MLP neurons of a small language model. Each row is named by its layer, matrix (up: input weights; down: output weights) and neuron, and shows model dimensions 48-143. Each number is 500 + 25 x the weight over its row's rms, rounded and kept within 0 to 999. Numbers have three digits each.
After each neuron's rows, "fires on" lists the tokens most often at its 100 highest values on Wikipedia text that the model never trained on. A number after a token or word is its count.

L7.up299:503483485498485487493508491493481522490490472473486507559534529494545481516528501521497473482501505490502559514517494548501509523505461486500534500463517453510516487522545577514505502474517436448457504534506536510507522477530487523509493500536500509453510551516505515477471481550485542486
L7.down299:524509519493489510525498487473502508525513528507522532528489504480489484431531480477471507502530472478531434516512506486509500519491497513498498486490506499468482457527495502528504505461499506489493445524544534478495485514464465453493526482509496510542429501478524474506521515501543488504
fires on: "ed" 28, "ing" 9, "ble" 5, "ent" 4, "ied" 4, "al" 4

L3.up211:488481488488471473454500561476490515511532481459477453504492456577487532495515505478476527469457490501488477510516461505482464481489484534456530515508547497488466520505496512519508526499514500479457517445490491512459471525532524532464451504483483519513481532508521519493494466531466461541
L3.down211:512480469529496499493483504503469514504426477495528508492508505563556500428545521504512550447506445506537515496492483485489501498517496489474472516513497504475492513516482459478525520494503546453495473509497528498455489472506492517526482497547514470498485523497457496542475468508501505493
fires on: "," 61, " |" 14, " sold" 5

L2.up100:513536536486565515506507515492470491499505495492489521493501532529471507514497511483476484481513498495498504510494495485512487463509505507527525521474492460488469496473482539529508502542473470483470538518478501515485554503493536516481501480494500488496477495512454494550497485466481558525
L2.down100:486493487499432534503494464532508509528477527480394507504481511521564507509468512485516496482486502482477527452500486517482475538522496500488489480503536529507523513545473497472514486498520504533516469501498480447485448475512480507527529505520485507485542482497507485489513501521497463508
fires on: "ort" 25, "ern" 9, " dist" 6, "ar" 6, " age" 5

L7.up471:510484463504536470519496526481522499506498520471491461484527483477522487487510568492469466499477545494529478520474508523509481514522502508475494523481524492514499500510534538492534475524462478504485480524534522553492496510528500502491520494491500463478541479524486511449471513502474478445
L7.down471:496477548539515485493505490501504506489496485431494493493524447455481469486543546491480486454508490562488505472552518495510458501505472500504473515523478514487482565511509500514527509489494455502485512505504467501487487495486545495542500515519513488469512522464471489453484504494485520494
fires on: " of" 27, "." 23, " |" 23, ":" 9, " about" 4

L3.up467:535477550492492507491464507487506433517560521475496509519517508502506462470501519527502513520472540478534529496487514447463479515515484502551509481448505491483479468495472491536481476486494493472464489544548483456496561496463492494511525473499474503506481498496492514480477470520535509500
L3.down467:528507505510462500530499462515505473538519477498531489495516513526505506425492513519527458513472492541505476538539472505527495492521484457485538531480479517488482480484526521456507519497478473498505476470513507495528522536518447508497463503492481492486450466557501528508475505500497494542
fires on: " to" 31, "–" 23, " in" 7, " New" 5, " —" 5, "," 5

L2.up258:485498466512491507488494470521527495510520473463495487517496493477513437427459484531492504528488504508535486453512541482448477456504524488493520490506480524514502491460495498531468513510525505484483485503476540549504524517528499480451479499539518505509485497531503506554534494446533503514
L2.down258:535525491468503498474500502533525508502533539500390507512471497493566522503509497467544547542477482502502484513456520456469501517544503500498467486526515518477519488532484505513521488481508483514478505475509477463513514514491516533526472551492489459476545481496513514495448547524518502499
fires on: "s" 42, "rs" 11, " would" 7, "les" 5, " '" 5, "ts" 4

L7.up415:502493539480398525464502501521538487518499543499483499479502478499483511535508536534509514459481499467465523491465463460483514481544509516463477473509550455496507519489500523509478508511446470540503503499485557544541532484543497554526489526503470507457524526479486511464516484500495529521
L7.down415:512511538482493492507536457512470479530518520541482493519565539502488445493505510520511476525499493522495522552508500510497471499515510456486496502499514479534476478501511457495511471551485452508498475522512457490483555516487501513494513503505532484457541504496535582496465460485529489495
fires on: " /" 21, " on" 15, " his" 11, " On" 9, "On" 6

L3.up394:492524515519480485519500509470482452527498506554496487495484464493534494473479486465515493504498507473508498488534518498488525479492469494487515480482528472438498512506489521491529428487482465503498519471497499554466498521525514490478498463512471507514445493510505466476469491511512476479
L3.down394:456477530503495503485481485499507495485542516511573491464497512502490517546504519504494499485504467489495506500475498528530530511498498486502510546545496523539508495491457493491462485497458512480504483481536489489486505524455541480524490491473537489515508483513512518510486483518474523479
fires on: " but" 23, "/" 21, "s" 14, " been" 5, " spent" 5

L2.up356:533500504494471548465433476545508517503476539517476519482482490522499487479522477474472463483509493483472525484525449515499527498522511487564463504465521522526515491466517479512518517482528482469513521505481497567523526496478507444491506521456516470480482516534480513501495495524567497475
L2.down356:507486491521513454483540533442553486504506473458516506511509502500485521505493456521496558485529469505497505524493496442481518499502521519492525523524508468498465429517501480489493545492475471544464516529496533474446512476526459506519482505541475487498497469446504496500478477513531484499
fires on: "-" 23, "–" 23, " water" 13, " soil" 10, " Th" 4, " t" 4

L3.up723:518515497426518477500492504525502476519485503498486491499511474498532518474491529507487518470495496487527504478483517488470439531484497534491497515511472514538506520465492478543506498491490498485521494516509531508529519516487538502460507514502487472504493513544562472458502519471531499529
L3.down723:503491488502502517530467518482468509495477546515498490516529504462520488523494440501516470506492517518488510505491481477466532489519465488489480556496499509547477527504488502497508531475526492505488558525497486534483472512488502494513520491426492464491526531451456512521517486519508445541
fires on: "d" 29, "t" 19, "–" 14, " was" 8, " to" 4

L7.up73:506528494445492536506512498530506499541525475494482519500515520517481480506536543511467503513500489482493472497498463511446530505484518513482458491488549458515472525495506464539518488471516506509487476515507493561453484542487525500492517542525505508501534494488493464453492482461479498526
L7.down73:496493539529480488483516501489541524409471498478492483477496496482488515477510531510528504505499493560492476484489472526537470521536496534548487494504477457493502541543485481486495500526458504477488548542518455489498497465494514541516519525536519499478498479519507481521540548498503505439
fires on: ":" 37, " of" 13, "ed" 8, "ca" 6, "f" 6

L7.up573:492518496458508439474455480448467509488481496519494500474513470534477521523483552525543489509491520525496483484492536518455497500514521573532481506489483499540509509507498491486502508491503466478484472491478476514479486510509533537534520501553467494476481484474530516519480460558467493499
L7.down573:481504535506475502530534510459496496517472504538513462563521465458542514481512497473480527457500501501527531530473500494536492506488525440463543526505519470545492474517468531512528483466516495516505490516496523520497436555489504486467484523459516514461510522456515526489488506476517507516
fires on: " from" 30, ")" 18, " of" 11, " not" 8, " to" 5, " at" 4

L3.up119:491458520477510475490454509458535511497518456500490447534546470474547481503549483506478528453501485477498550471494559481479471491546497492505528487514552472469516503500479504477485497458478483473470535515466509571463523457503507523507514487527530520495523530519514499483451488539511467532
L3.down119:469487481505496499500494473500454509507483553509448537471499501531464481516478527483466474501472468470511432510488479524518502494497542492459493503518516485485541562465494497528499510483504500481538498476546504494491465517508516529529521511497470487487509492500472526491519500554504500484
fires on: "ing" 14, "ed" 13, " made" 11, "0" 4, "200" 4, " 4" 4

L2.up433:495515479480500513499464514467506487518474520514476508481530467475516489501504526516490511450507502465470498497501507487475491521521515460536548520508528481533492492499517483532516492433532515531524503548517504497516510499489524495507505486423491491468459515498528503474532513500466496482
L2.down433:447461492463479504504514505485508482466534500470460490467535485476451490491501528545471491487482486586505486470499518496553501537490544484464516476489556505506484503520510524487516539499514465521479505544526509526494519492485471501478501491533468502497479483523472531472487494533520531495
fires on: "–" 29, "-" 12, " December" 6, "e" 6, " year" 5

L3.up263:535508508496497517481455529514465508507481517525492487521535491520494494501500520478508544496461512516486503545503495534462492472512521517536526518477523478553513484545531477483460522422477475473465535522541489493515523475522513460528528531512518483507467500498511474537480503517505516458
L3.down263:485493535484513537533507475459527488529517459489460503493456512454512522523472486516472506497500529453508513468488462491509487500500476533506497523513498489491482499475504500532519520526543489525497495490488488528513478526478495512502481441515454543490515534512492542454523514447467471509
fires on: ")" 16, " on" 13, "]" 10, " from" 8, "gar" 5, "raph" 5

L3.up199:495552529449475441489485473521481489469471478485480459506483480488485466519521526540483510509492455492543446508537509522512541524474472513457487493482514521500520496505504542503538479491482491453513492510537522485484509503567508509493486479488514504500512465501516476482514463544498502464
L3.down199:564446502509501509497507508455524497490499533501552528473550491510506515518515479473493471499473496508479539490501488503505507481497516494561511510454513470507509449474472497493468529534516479529501479491473481509492509455475517523462511476575488483507481496482479489536500509494532505514
fires on: " and" 23, "," 23, ":" 14, " area" 6, " determine" 4, " become" 4

L3.up52:537497558464490502446499512487525444452475476490479513493522454539509493486514534476501529455492513477480519537480497552513479490503541521457485474509535492478483500528481517467510497488508471533535495489440517527471464474503540459497528499556527510466522493502476491490495496509540488493
L3.down52:489510519517510478493500509499518466512522477518457515504473489519475499482526456519508549527485508477466461532479496531534462483479526489530481483480507452511497532462482490486518501449517496508523514523473500461496488458514481457494509545469511532480488507506498501507480498490535508565
fires on: "ed" 20, " set" 11, " as" 8, " It" 6, " lit" 5, " made" 4

L7.up65:523469527464491504510507495451494498490518503497486491495530468550487530490478538509509449481432531504519491493480507546505510504518539507540493477483507479477527487503544546520470538507446456496505501472487535519493482498522523507528457484527488495485514519543444477456515473539491485497
L7.down65:472466512517523473515472510513533517468491467486512511550504491500471508490503542479499511496522494468514524557440539527542499482528478460526543469485473499492470470488548491469527531505502467478498517505513469521490472496468459530516503492452474505487491487561484528442496487488478484487
fires on: " (" 25, " on" 16, "19" 14, " 18" 11, "On" 6, ";" 4

L7.up14:509555497489448502456516475482501499491499494453478465532495475516513473494505519551490505484490517540525492474514455507493504508484525493502521474503512507518520522504517504501493478520524537510486505513528526511498500459479493515506488526513538475503509447554503500492436494466490546512
L7.down14:497434527475506497518496498459500448519506484512515499471533508506531488519470455483508455527473529491505514543502506476430500489490473491524481533522490489452501495493475490516507537496521526501473481504494469502496462499529467511492511519494501531486478541470527522469540529549509506547
fires on: " |" 26, "|" 12, " (" 9, "ly" 6, " number" 4

L2.up245:506535493495474487449501461474453488501484474487487463526489507494477499505524531513510514500497440471530473512483482475479547474495515446484525500530508500475492532509526547516500510493521513461459465481518498525461508481539490544523501443489471544491516499477519537469541504480490554483
L2.down245:514474507468482525549494475478491522489503510486486487487501482511498493533486541505489510503442507499535520480490484523455511527480529521563490547527504465479446544502428477502478524466495525533520494493504468506506502474460502486519504525515470481484472484508525488521507512564493491501
fires on: "." 39, " on" 21, "=" 15, " cm" 7, " k" 4

L2.up130:507536460509495480471513496493481461525540458477493503527492473474494469490529517483502497442514466447522500444480478444428474491504503499497506509495487503502499508507541511502469507508517511478490518515506543528488524509513507508480513447504492558496501509494521451527541519444529558510
L2.down130:513514528469523508527484509505518485474488518481483512502528523522538542479474525475487495544462499520537460522484546506508490507510499523514530505481496435491475531490473489475493497487503516530557468481476451481465490512530501516534467522512497503538522521537547533449498491502476486475
fires on: "s" 50, " is" 15, " of" 8, " only" 8

L7.up552:497502486494530506476517505517496490539523536438476507495502514532498499497480554485495478499509533507480504531486545509487507499478482525495560470460548536451558514459496545509474503482512501489488473459498500488493478488487507500511457507517477464474485530509480557473536548555495521515
L7.down552:537535485528527488490551514549507493490496526462553493508518482478551522442531465477533500541542484482490437530486483480526503494499511512507476484493473489500471482496523495488511513496476476481502494497493522535494530517467500489482519499516506537492517469528540485493471479480472501557
fires on: "," 32, " March" 7, " August" 5, " 2024" 4, " February" 4, " September" 4

L7.up225:523555489444508481511466530506511519540499493492490497490535477494481473510489483510486550507487529507521471492472521519441504497527504587505530508516513440495514507527505561524499487490525538492481553474476511452472494531458506494465542522501504524476512464481534472490539521511503513515
L7.down225:506508549515478481460551491503462466497502515476531504465496522470440536457509473511483479486443515497498470508490491497516563464532529520515472543520516498517487543525478502473466512507461487450490487494522504493505505494493492470533548482501487512490517502550479528504493532500483489492
fires on: "ing" 14, " As" 13, "ka" 12, "3" 8, "ö" 4

L2.up621:535510508530519504485471533501509466489522498544488476473495514557547507502489465554506506496486496505529503534471483497488457495518502546551495512472529483471506517501435498498527500516479461528498478495559494489524535449498465484499472518514510490508456528509486529501515498528550483500
L2.down621:493491526543550473494482465503518463511522508516451509498479557480492495475533463569491501475533493496523478513509512502535501497513516480472502534553464507474532546492516559486496518533442490532477498486534496499526475499504505488547490485500550513549493512498484501517483456490517453448
fires on: " by" 12, " Comp" 11, " My" 9, " rec" 7, " Mot" 7, " Sc" 6

L2.up287:536485510465552496533462472447490533517507519493484512472556536534523458489509532477491487487479450486568550512469540501506494510521492527518503520505521470534493499506492439520490479465480473520462522485503494500528496485486518513523541511517462460452531567489490518531500480510504485506
L2.down287:507470501464497484493517485573496453482516503468501503481521470496473527509502505526514489492518538486519486488528488519551474505499522509466476477485477520510463525499500489486511510504551504477542484494512525498478484525477539498484501468496565521509451491480549481512505494443487516462
fires on: "'" 38, " in" 24, " on" 10, "In" 5

L3.up655:507570496446484498498444507476473467535470497518509498512510481514521439500514518524539459483499485482509506527470507446506491523454493501541508533481506531519517517495506511511513497499507439472508516541485477474507503545529494472492517509462517521498455523506486530470474507494522550509
L3.down655:510475527512522498500527506504531519517520482503491480498511528498468489519515419483516502506483528482504503522501510553517525490547482512480488458500465474533503507491537520496483490536469552516481550440487500517507493504459486525489432497497474499474507473503468489532510540516503455495
fires on: " (" 29, ")" 17, " |" 15, " which" 9, " They" 8

L7.up714:506508512488482498532491497520518492522479472521473525479529484512476487513515511501493523470510547536505497524491467474507497511525488524497452504485491464466486520472500520512486433507475477514488486511501498559471487497544558512519497466498518491482518509487474437528491473492466480485
L7.down714:477512531521520516461510539499494494466481470454398550489546500486523480471442512464479507563519526526487486470548477500520506510490478532544505513496465529503511555523498503503532505494481497502495517464486451473478529515509519523448480529491468457489505486502501486494470509507529522459
fires on: "\n" 27, "ed" 6, " Total" 6, " length" 4, ":" 4, " it" 4

L2.up570:522506518474455487524463510492489474538502463457498484530490531454466507442498508506492504521501476511528459455499467513512503493476493528494464474430518480507475496526518525510490503498484498495494514506531507483443540516491510513443485456458510530497488498534505462506541503505473524512
L2.down570:515526508527512489497558486506496544475486520507437489492535492486517465518534501507507538529484500482488538471525505482513486515532492463473555503495503483503487502468489541492537475513452499504466472497465498500500489476465519521548546533521485479463507498480497490518483467504520501470
fires on: " as" 25, "]" 13, "e" 8, "ble" 6, "6" 5

L7.up300:495488501503533503476458518481522522480498454451491520484497484507490498509485533487477502501463529491495487478491502446492517484481500526491515523473545529470488518494511484481486552513522491467489527476471538478464506496512547477501468439504477486468555515529533503508502490560513477481
L7.down300:474495485473487533498487518485462486483506542481503496500502530498494510506488496538469503513478482495519493522523501548479550472497486466477535520476549504531499530498521453458458521491529504545490466527552466515490474501524474520542502501517514508492488466530475532539479546463492482488
fires on: "c" 22, "-" 21, "–" 7, "\n\n" 7

L2.up262:509502508489485518498515502514550483514463452522493483508516521539516453498482516507522512498519491477506545485523526480488473515528484524520497481499465500529568493514509504519505514488476537489445483490510518534471526481502581457503505462518553530466508473493480490533497483508476521447
L2.down262:536490483521469463510553517519466514511537516469461483518471512527509526541441489480514512510516490506500479528522530540477521497513493479462507523507506480489490517508527535486472496468498522519560464485483454471508452496503481556464509510497494506539484518465539484486521503498499480520
fires on: "ing" 28, "ti" 7, " given" 7, " prevent" 6, "ng" 5, "iti" 5

L7.up516:513502546468499476495429516486521520507469494541490505475496462493474486474508491467521491511506527502480509540515534475501471476473507513460501448487524516455511517481509510452520507532520477489504508511496511534515497513552516516510471477516499497476520502557500539522436501518516496522
L7.down516:507515500547475492531476463570533514493510460499506505468495534537496473522456514523525518485537492489487544505513511503512508526503512468479521482546508487481506517494459505493487498564479523519498444501529512515497503534517507491512484470519503489500502489507499523433482515485480494472
fires on: " with" 57, "-" 7, "ff" 4

L2.up708:471536487481486487501518515534474451472499493465467503512504500488516519476466538560508526521502473520509521510485501491499471477492480520483490495469512539499500494446502519488484499468536483470531484485444495516474488509504532475509495513494504469490498536552491478479503543519463475498
L2.down708:485515512538501505513484537483542507477525509500530496512493515512428523503495485477461495496544535487508437490516458490481484515518494512540479460520511507535453460481488494487476519482530465520502518588507449472502492456470522521489447461525515488533477536483526509495506511486486533485
fires on: "," 95

L2.up404:497526497474492513519526498464512439448513475505471446521489469501515505459509524526477450528483509499504465530510462551518469495545494471488524467456521494463539535468464512510494487514473511432497497498514527490428529494530488524505467464523482541489520524477474470518493495487480538481
L2.down404:464466468529521518481544501467500514519478504503474481552469535531475519525481525519486476525441495519521493553512499485483543477533521506486504533546527493503482559449486522521507512510506514493455446515501502534525521455492501502500463533558444492527514472530538463520489484516490489481
fires on: "." 80, "pec" 6, "=" 5

L7.up275:512524508460493496486496499548453477470456492441488492479489504540480485482473507481513489488528494506536454522505484509481452484493486541493461533483511505469502503503480488532519477501510490503470498478536504468519546508510511461520494513556483471498513433519457480529489544520538494531
L7.down275:515486519497539478440495496553567495522496536524528495504488534494522526488503491470539532508507509481506471525496490487482531504488479565497515497490454493490466459474489485477465534543489493493513532495452516510513544498445500468523543450514475469511494484486475513470490521531492455493
fires on: " and" 53, " &" 27, "with" 8

L2.up503:466471503498505470502538486505545476461464556486500509449465500495482528511495461521473488499531471506495490478501497491496515503498516509486499510539481529500487466511521517511485532480499520500481545506545488493542544502507490519528508511488532491497483473467489497542548496492469481500
L2.down503:501482511535536515515519500446479551495543469498552504524572502535495540541513480488495467475498481498509484538517525488489493534529479485494488508421481487494482571504485471467497517508507454506493490442526513512481476537493510518504543523497499498502508480475506536481484465516495527505
fires on: " control" 12, " members" 11, " bon" 8, "ient" 8, "ter" 7, " Apps" 6

L2.up241:532510517480524550503475537444507473502459496467501438486540505477477518485467493471513523494477556468501450509513461460511501515489525518463523492502484464469511476492502532486498524451525473501504473493501501526450499522544528515540500497528535477481522486527458493452524514494534505501
L2.down241:449512467527519471484508484527493505520520485492410477526511520498506517502533481539486534510500412532522545527474468526496506527519498497485458502499498466535485541490500500501484503519535528550512488502494504507522516454469475521487499535481496520499490516478504503543505477527498512512
fires on: "ed" 21, "m" 14, "s" 14, "y" 11, " It" 10, " of" 6

L7.up665:521505494524485462492497492505485487449480504493491504503539503577524517498512553508520512495508493498504465508480504509512496525463524547493444531491522515524502502531512502481553533482474490506525520509529575484522484449522524503470458489497480477469505495480519455500480530518484527466
L7.down665:442472490479512492481474519480495535552512518488509451521515448516481471469523442495478555517473447514480504533476546453482503505523469513520512492489469507496441558556526512503508494457523543515531497468497462504490517534487461496493510500474496513577492500484501531510515494505490502522
fires on: " from" 45, " is" 11, " to" 6, "d" 4, "t" 4

L7.up116:510531509510515499563479527509452480508453482564491500493490506540505470481497514509511486461507463529493482516521527523508516529491491489553456532480531461469451522486481525510511501483487455486508522508506494513481507486464523554480529501534520490461500511472460536485495476528519529455
L7.down116:479540479536488466481490529521492517465477502494481551533489445527517475483506479506516527520479504528490513459515503468515548474495470471559485478518501527503520495485504468508483584510558492494475531515475532484476511530512537490475489499500500522517472511507571503497476485533489545461
fires on: "t" 29, " is" 21, " not" 7, " to" 5, "ss" 4, " of" 4

L3.up127:510518446504505522491503516511525518521496476534498485562506510506496505472554512481490533510469465498513523496509473539493505502486504483507468459508492454494505499463513467528466483477517489500538483550524550522448500465527496494438513523489486523495509503496533496494531495512469495458
L3.down127:504464519438481499494476489488491512491468516503462532457449521488514482492434467482534464532509502502491479494494497485527489482491492486493518545530487505501520565521488534463522491523517505465534491488526498494537521483497499498561527465489519476509468465526510515461479519451525492521
fires on: "\"" 40, ")" 14, " another" 5, "up" 4

L7.up6:501517524495503529511529517471466538491527458492488518486485480551522493530469552505475451470491518479526452517534491476494484455495458529524512507513557519527475551485471486517499497508467525480505520475473489496516526523520492473523459489540473519506484472522493507457525465500516513502
L7.down6:527445512494459520486523520490444480538535510527519500506478511483488530491520484498499501486527499487508524514507468473496498492500495480492533537529530514540494536520448525468495511437500494512470490554529479491491500500498504461482516497499515491491450462508537538535521503458534516475
fires on: " a" 20, "-" 17, " to" 15, " mo" 7, "'" 7

L2.up440:522533475515489522521491527554472433524545487549501501489510452530510476472467521507480483533524485527498554503500521533504462459478494482541525489479503484513557497509465535510487524474528440491473478493512484480500561485492524532479469505499462518456478513515536506525493506477535514474
L2.down440:514500521513531479509522491461539513517514488471433510490498515482421511524481447476484490437493468501520482453491493523492560509516497522446517472502514491490495574483510522498476489495474536527504538514518519495510489497468470526511517471514500492507493513450462527480556482494502504503
fires on: " of" 30, " as" 16, " s" 11, " spe" 5, " count" 4, "t" 4

L2.up499:551489475453494511496474467485529493455493493532508497469551486515511493514545491479487462470471448489517516550479501531543499498513508510502516520468502538472525504500488497464485476472522449499502508542557512525478500507490571479495511528503512488497521482494494442488498515477523525527
L2.down499:502506471507516482519556488501518491524484562477453462518493484526515500523495524510499525503541540521441527501556537501446522467537506503519510512498473506548508537515521484504482513513479555481514484464447483502527506534512498558510478538548523520521474494518489501488502439467506531482
fires on: " It" 20, "with" 12, " it" 9, " as" 9, " with" 5

L7.up529:528493477511511519491492518540524507527557513464491437531494528476559490481445511503475521478491494456487496488525481543447485474462496492473476490468508517512500516527514480535513490507505515493476462494465528470471489501503526499476493521534482484460491502511540482454489494514501537502
L7.down529:498516484521489491526519456495533497502497476500481517508487536497550489472513484498476486530472481506483489486460449499542520485476546491512489485500523496508501486499482531490498504511525469494510537510490476491513549510529498506434491504519536511524513511490498488537479500512479495498
fires on: " an" 85

L3.up371:528517477464448470479511510503537512499501510504473473481506541549534508475523516454513523506511508501479505487504512512528523461470484506463492502504517543513456532523508492498547500463494499506497490494445516509452495546511542443504457526462521466473479509512531497481510506471519497460
L3.down371:491498553489503494515486509518449520479520503506468521467522499497532473557509499514487512496538487521519500473473481526531505493487509451529558500455517528542514502487464536509474483520501509494541516498516473493480479505504457494492530487541508484512494491479496506482494456486476475444
fires on: "," 20, "de" 13, "nu" 10, "ze" 8

L7.up150:504507535472452524539508568492492469485531524556479497490493503509537497514440492481483498516499497490507516503527475509503423499515509515512513473506534477471482474499496514523518526536494528535507523497522527486517528501488541492494491473532519550480526469505493549533498497510481489486
L7.down150:520483509505522503511493496505505518488504507494487491467475518518489477516515492479505515490504536486514525504554493525516503538506496497491489513519571493492542531466492484496465474525491522477488509501531465545497504479508521475505458503538462514500463506489454468547489504507487467447
fires on: "'" 65, "-" 16, "ova" 5, "err" 4, "enti" 4

L2.up452:554512501481526527535478497517479509483488535493486495481507504475500459501523492506497478502512478494508506492541517509465512525498495467584466514500462517539523471518549473521534503462501562509501477487551480484484536476489524460460521495491510448482483478505511502547521497467501517456
L2.down452:499528514490486466447481565483481489463464522477561495494478488522490516491471519513514517498496510534513467491491472461528467468484457542460472495483578462508491489509457496509471520504504478469513452522481491502488495520505471517485480519497458520573496533473475502459500498470528498512
fires on: " also" 20, "der" 17, " and" 16, " country" 13, " Country" 7

L3.up197:537501516473513494561485497519464511492514498466501530487543508474529519472580509476467503460478461514496527530483535505463498447472511523496471497514515475505506494521527490488508508459512447512515523531484496498528490541511489489496512483481496520495540499494508479475489513505519530503
L3.down197:474493528518532490488481507489519496483462461524443538504511490540528523529433494529476527539495517478504482442500493527497542490530527491480517526489503511474499506456483484501448474503475530419479455496509478457522499450523512478501494475488486516522472475514491547537510523524515465469
fires on: " first" 15, ":" 12, " at" 11, " as" 9, " only" 8

L2.up183:509505530469527505549475455455491504475484464535506504506479484474541473506523538455469500502465483436531553519501495520528464504514524437516516549497510535488511494488485480457501490486470512489517561516492530498496547485487495485483545489500546548472478510469493464493489494473530531475
L2.down183:519501514475533498442526505551495476528503474497497484513470498463463487501498523533500508514510481484495443469518473488471477529505483521491485498559475508571521506466529475484484532519539475469514504551468456489500517500513492502512520495524503514496507459488493524448516514492499476520
fires on: "." 24, " players" 8, " Party" 7, " Television" 7, " language" 6, " Location" 4

L3.up359:543488524482514512490487511512531530511514503459485517489525495518512541533533488494512467482472494488520539479480477503482542469503523549484525509544526522483489501473451467478488461480506500509473474484488517520526504492508536526436478463529507483489460492501522511476492515513525499529
L3.down359:457514540507485455504475514461491495483492482508480501485480498527516522485497563485511482540534517495491455472502519521478500532500492486528468506483494496507487471492506532507519479480476469519503529492520490524509462455499452501496481498514520516504512478482515484511484508527484491468
fires on: "." 64, "a" 10, "ight" 4, "in" 4

L3.up745:493495511518523507486478536530513531506455454508493506527501473484501494463477477520501467518454440518555518484490518527515488511498489517548492476505485485499494493495456506496497548467518456503501454568477474490480499468501516482457475483492490512505470528508478507509498500486511555534
L3.down745:549504490494506462487463552503457480462480499529456472462496536491483469489489478532529523527443557493458477462519529520516411495483513514486490492526524518470531443506545492539497484522468499498458534455467485502494518523487487465517528447495495464513542511468526526532506524520521507502
fires on: ")" 44, "]" 11, "." 8

L3.up77:505528478517456477487465515480532502488497494469479459501518525459484480490480494539452520440512493483506498491502503455449565486501515489485480507502508520529524494503526489510499497487502477454525497506505541516488515503524499539491445521505501516512491505559529536495528512481458526486
L3.down77:514500499460559524464537488518489517505462515520453480507532507531533505471487517472478474485499482496521466476478510548522517519516469484459493476505499536463471501515541574516484484484510495506500476501517519510490451473532488531491562476496502529504475497533479527485456500509512497503
fires on: "ting" 14, "ing" 13, "ated" 10, "time" 7, " down" 5, " daughter" 5

L7.up356:503505472449480457465502494458493486525496518469504474497493484522530482489479490550494504509495485506560479526443530446454518510530512510521499527508549502506514494493486471484464501492507445481520461487477527525519554516505484502493479455478504445485477479501529492505499498499516525511
L7.down356:464506492504478483473516473512520516461486468482553464465507483496498506540513504456514528516473493549461505486510518525550476507521479511545471515523502542515500496505522534475519521492469513504496488492520497507512525447513553495506530470482497457490559489494498505495494494495523457455
fires on: " (" 25, "with" 9, " where" 7, " |" 7, "ack" 6, "ck" 6

L3.up309:513471525499494467506489504520516494536480453468495473561531543521525495470496523523517467486498490501485443508522491471485476472510518448527477554497492496518536500503553514503505496504494504486459467469478567551464517497506510509477452468503473510473523516535499451502470497513440520517
L3.down309:500512498479496499501511463471477467491561541510471520505471471444511485531496496475527488546471482539538529499505549522527498521505477513485511454444503496458469493497481509497511505476529515517466518548484474485489490490530483501514527468527532503537488520491483535505520529499526455522
fires on: "y" 24, "ed" 16, "ation" 12, "ll" 8, "ist" 6, "al" 6

L2.up618:489508528501487513494498532493472455509516484514486520464541518515527472434476534523492527547495498508511552508497527510448442473468472513525532503504525498512526497504472478474463522487512509501514475497485509526450506500490505485523521526550461491467453528512456506492499491516491500474
L2.down618:518524503511500536509490485486468526493483520453452533500480541438487482522524537494458498477499438481490509490489489515531556514526474482532481477522496495507499489517544526513488499515499534524505497473528526518548499513465522533522533465493517484517523531495469528515511524478519567506
fires on: "," 46, "F" 18, " of" 7, "E" 6, "Or" 5, "igi" 4

L3.up647:520476526446467486497473503489508511522522517504497514507554477473565495486528474505477488492502536495552471548506523499467551429543537482548535513505465486507493503510508504493497488467481471431479523509501492521503518528485520465504495479477470503488494456494544519490512476520504523493
L3.down647:484511506534498526459511512493499429483513516507495538464475463547506517510474539475511490511518496508433511484486533473505476487484457524501493471470494505487540500512496516482504517499489506523516506503484539511511509481543502512519507537473544495514462534530474522489490514532500458470
fires on: "—" 24, " at" 21, "–" 17, " -" 9, " –" 8, " as" 4

L2.up585:508530543491493500499498538505457450516527492524480471545456486484544481491469537515495481534497469481474516464489500486487499490482492489534453483491476473514526513458483509520505473491490511501488529538502523503479579482533478507512480474498504512478512531474527514533479509479493524434
L2.down585:514527500492511482509503508489524511492509473528420499490500509509528466478486510495493480471531544495506509542530501518538489513491500494475510497542531468513512502523554473495510507530498496503504489458469513494492469484505545515519516524513526477511505495583523467479506490456468517522
fires on: "s" 34, "ies" 15, "es" 7, " is" 6

L3.up271:520502476517489499473494488476503476535535492480489494542505496477524522512483486499525511513482477541473512524509500519495513512511532471526495485495466485525556482473517506477491511474510500448539520552458544536514526535529496502470477495490500475458485512484526492494512527498528549515
L3.down271:506509552518502522504517530551492504509443472530469512541472520515511434495527533485466479475505508464501470507512527479520452480493502466492493517483560479516479514518487511536468488518514557556489467459551480458492507518519508509539510505519524534504512494562465472481470544527479515508
fires on: "ing" 22, "er" 16, "e" 15, " this" 11, "y" 9, "out" 4